Weights of a small transformer language model.
Training: a variant of Muon for these matrices, 8947 steps.
MLP neurons of a small language model. Each row is named by its layer, matrix (gate and up: input weights) and neuron, and shows model dimensions 32-95. Each number is 128 + 24 x the weight over its row's rms, rounded and kept within 0 to 255. A neuron's up and down rows have the sign that makes its largest values positive.
Before each neuron's rows, "fires on" lists the tokens most often at its 100 highest values on Wikipedia text that the model never trained on; "fires in" lists the words (lower case) most often at its 100 highest values on Wikipedia text that the model never trained on. A number after a token or word is its count.

fires on: "are" 38, "season" 15, "time " 12, "is" 7, "season " 5
fires in: "area" 26, "season" 17, "time" 11, "areas" 7
L3.gate171 [113 137 117 105 141 149 151 111 145 119 151 154 124 127 156 115 128 147 122 117 119 123 119 122 161 107 143 140 116 121 113 109  85  98 124  74 154 121 100 106 134 159 165 123 169 136 106 118 170 117 120 119 131 152 140 136 123 168 109 116 127 114 152 120]
L3.up171 [151 126 145 122 124 196 125  93 110 111 135 175 141 143 118 102 107 126 146 162 134 140  77 118 109 165 124 125 124 154 135 119 112  86  80 146 132 152 121 140 115 128 131 101 107  99 164 150  99  99 158 122 144 129 144 118 110 111 128  80 110 133  82 174]

fires on: "he " 22, "N " 13, "they " 12, "c" 12, "He " 7, "n" 5
fires in: "he" 29, "they" 15, "isbn" 13, "forces" 9
L5.gate232 [ 83 126 143 107 127 100 120 118  84 147 147 148  57 115 110 101 121 111 154  89 151 111 131 162 133 140 157 139 123 160 126 119  95 204 129 113 128 117 167 106 114 148 134 141 149 121 144 118 114 153 140 128 120  98 139 128 102 113 153 141 105 153 123 140]
L5.up232 [130 119 144 112 133 142 148 169  93 142 174 149 132  87  90  94 172 133 101 110 147 137 125 128 102 133 128 173 132 157  86 124 117 166 129 109 132 106 130 142 133 155 100 126 110 134 141 149 129 156 125 115 151 108 159 103 118 135 113 170 135 100 122 141]

fires on: "e" 36, "en" 28, "No" 23, "ome" 6, "ouse" 5
fires in: "men" 20, "no" 19, "time" 13, "gomez" 4
L3.gate3 [109 167 116 127 143 126 137 131  94 116 155 152 128 179 111 106 181 129 145 129 141 118 198 130 144 127 184 101 138 120 114 113 108  98 121 108  87 104 122 142 123 151 141 118 124 105 148 152 139  83  85 160 133 120 149 155 134 164  98 123 148 155 170 101]
L3.up3 [108 141  96 161 113 103 124 130 108 160 117 124 127 158  93 171 111 143  89 132 141 102 116 132 107 149 166 165 147 113 108 139 137  99 126 164  97  90 130 166 120 162 157 145 120 143 128 160 131  85 123 119 101 105  86  90 169 105 127 132 120 159 106  94]

fires on: "ever" 39, "ose " 9, "ents " 5, "leg" 5, "ver" 5
fires in: "however" 20, "every" 10, "those" 9, "parents" 5, "timber" 4, "country" 4
L5.gate145 [110 111 168 142  88 146 135 116 140 150 157 146 115 108 170 152 112 133 113 115  94 122 154 167 120 148 125 128 142  90  74 124 111 141 146 168 135 110 101 128 104 137 116 131  90 125  94 103 124 122  66 155 135 156 129  88 136 133 103 144 144 136 134 147]
L5.up145 [119 135 159 121  88 160 167 133 111 146 131 107 145  99 151 157 140 139 130 151 152 123 128 151  92 164  86 132 114 132 127 153  78 104 119 116 159 137 125 136 133 117 158 110 174 157 133  89 184 146 134  97 142 139 125 119 149 133 140 149 114 143 215 153]

fires on: "our" 61, "ay" 29, "ay " 6
fires in: "source" 16, "day" 13, "four" 10, "sources" 6, "hours" 6, "resources" 5
L3.gate443 [ 91 145 124 128 164 163 127 151 161 132 118 156 140 172  95 121 173  95  74 150 138 112 127 145 142 162 173 157 136 131 130 108 106 128 130 126 119 125 168 128 142 154  84 138 157 142 130 166 180 154 115 110 109 139 103 121 105 177 145 114 137 138  92 108]
L3.up443 [106 131 103 105 113 161 174  75 122 112 154 144 103  89 141 115 153 127  90 132 152 150  93 144 127 184 135 152 153 126 125 132 125 122 118 159 126 132 130 139 138 152 131 141 161 140 119 125 100 118 106 140  86 158 129 129 128 166 115 142 143 152 127 115]

fires on: "American " 22, "ti" 19, "or" 10, "tish " 8, "s " 7, "ent" 6
fires in: "american" 22, "motorsports" 10, "british" 7, "s" 7, "anti" 6
L5.gate271 [127 125 144 137  97 136  77 145 139  95 140 114  99 112  98  97 109 150 116 129 119  88 151 147 108 121 195 122 161 100 131 150 110 104 127 117 124 121 126 130 109 143 127 181 107  75 114 135 118 127 110 108 169 127 104 151 122 170 135 117  98 156 152 123]
L5.up271 [145 158 168 139 192  73 104  94 131 118 142 130 175 121 137 146 130 151 108 108 133 116 135 113 105 119 147 129 104 121 138 126 140 144 125 127  80 158 139 113 102 124 114 126 150 151 116  99 115 142  99 125 165  93 112 150 168 105 102 156 134 147 187 154]

fires on: "ard " 25, "ent " 16, "tor " 14, "ut" 12, "or " 6, "er " 6
fires in: "award" 25, "president" 15, "director" 11, "institute" 7, "dutch" 5
L4.gate419 [119 123 149 141 132  95 162  85 110 162 104  95 139 153 117 113 118 159 142  97 116 128 138 129 143 167 124 162 165 129 116 130 145 142 120 137 146 172 114 147 123 133 128 102 116 164 128 120 158 109 169 146 114 153 143 144 100 159 130 181  91 121 143 136]
L4.up419 [104  97 136 125 145 132 149 118 110 123 103 180 151 129 114 116  89 112 138 145 114 146 137 130 134 159 114 128 104 138 129 130 134 102 148 114 124  81 142 104 116 128 136  87  73 134  93 120 153 162 140 163 102 141 101 137 145 104 128 138 117  92 112  95]

fires on: "famil" 32, "ur" 15, "spec" 13, "on" 11, "nam" 7
fires in: "family" 31, "non" 10, "species" 7, "named" 5, "church" 5
L3.gate143 [130 111  78 149 150 142 159  91 102 123 143 123 105 128 156 163 102 124 111 119  79 123  96 120 127 113 118 153 138 144 162  96 157 115 106 114  90 115 124 115 114 137 110 172 147 167 126 145  82 132 169 115 119 135 130 128 153 142  95  85 177  87 143 169]
L3.up143 [114 120 131 189  96 106  96  88 101 138 148 104  73  89 153 144 118 152 126 154 106 121 137 123 104 106 106  88 123 132 183 135 149 112  88 114 105  97 129 110 109  95 109 140 114 137 132 123 121  91 152 170 128 153 151 123 116 125 138 127 113 127 187 131]

fires on: "United " 23, "Pet" 22, "US" 16, "int" 15, "Pre" 8, "ip" 7
fires in: "united" 23, "usa" 11, "peter" 9, "introduced" 6, "us" 5
L4.gate286 [105 130 106 121 137 104 140 108  73  80 118 142 119 117 146 104 139 186 125 112 176 123  95 127 154 164 133 165  94  85  80 125  93  93 100 156  68 110 151 105 145 115  76  83 144 147 119 133  99 124 173 114 156 139 128 123 130 145 155 142 102 146 113 173]
L4.up286 [ 70  92 126 131 142 121 174 132 154 132  92 129 142 134 108 118 126 124 158 159 122  99 126 138 119 132 163 135  97 116 135 106 128 119 117 153 101 139 123 118 152 134  90  91  91 133 165  92 139 129 136 111 146 136 137 140 129 149  89 104 104 177 128 185]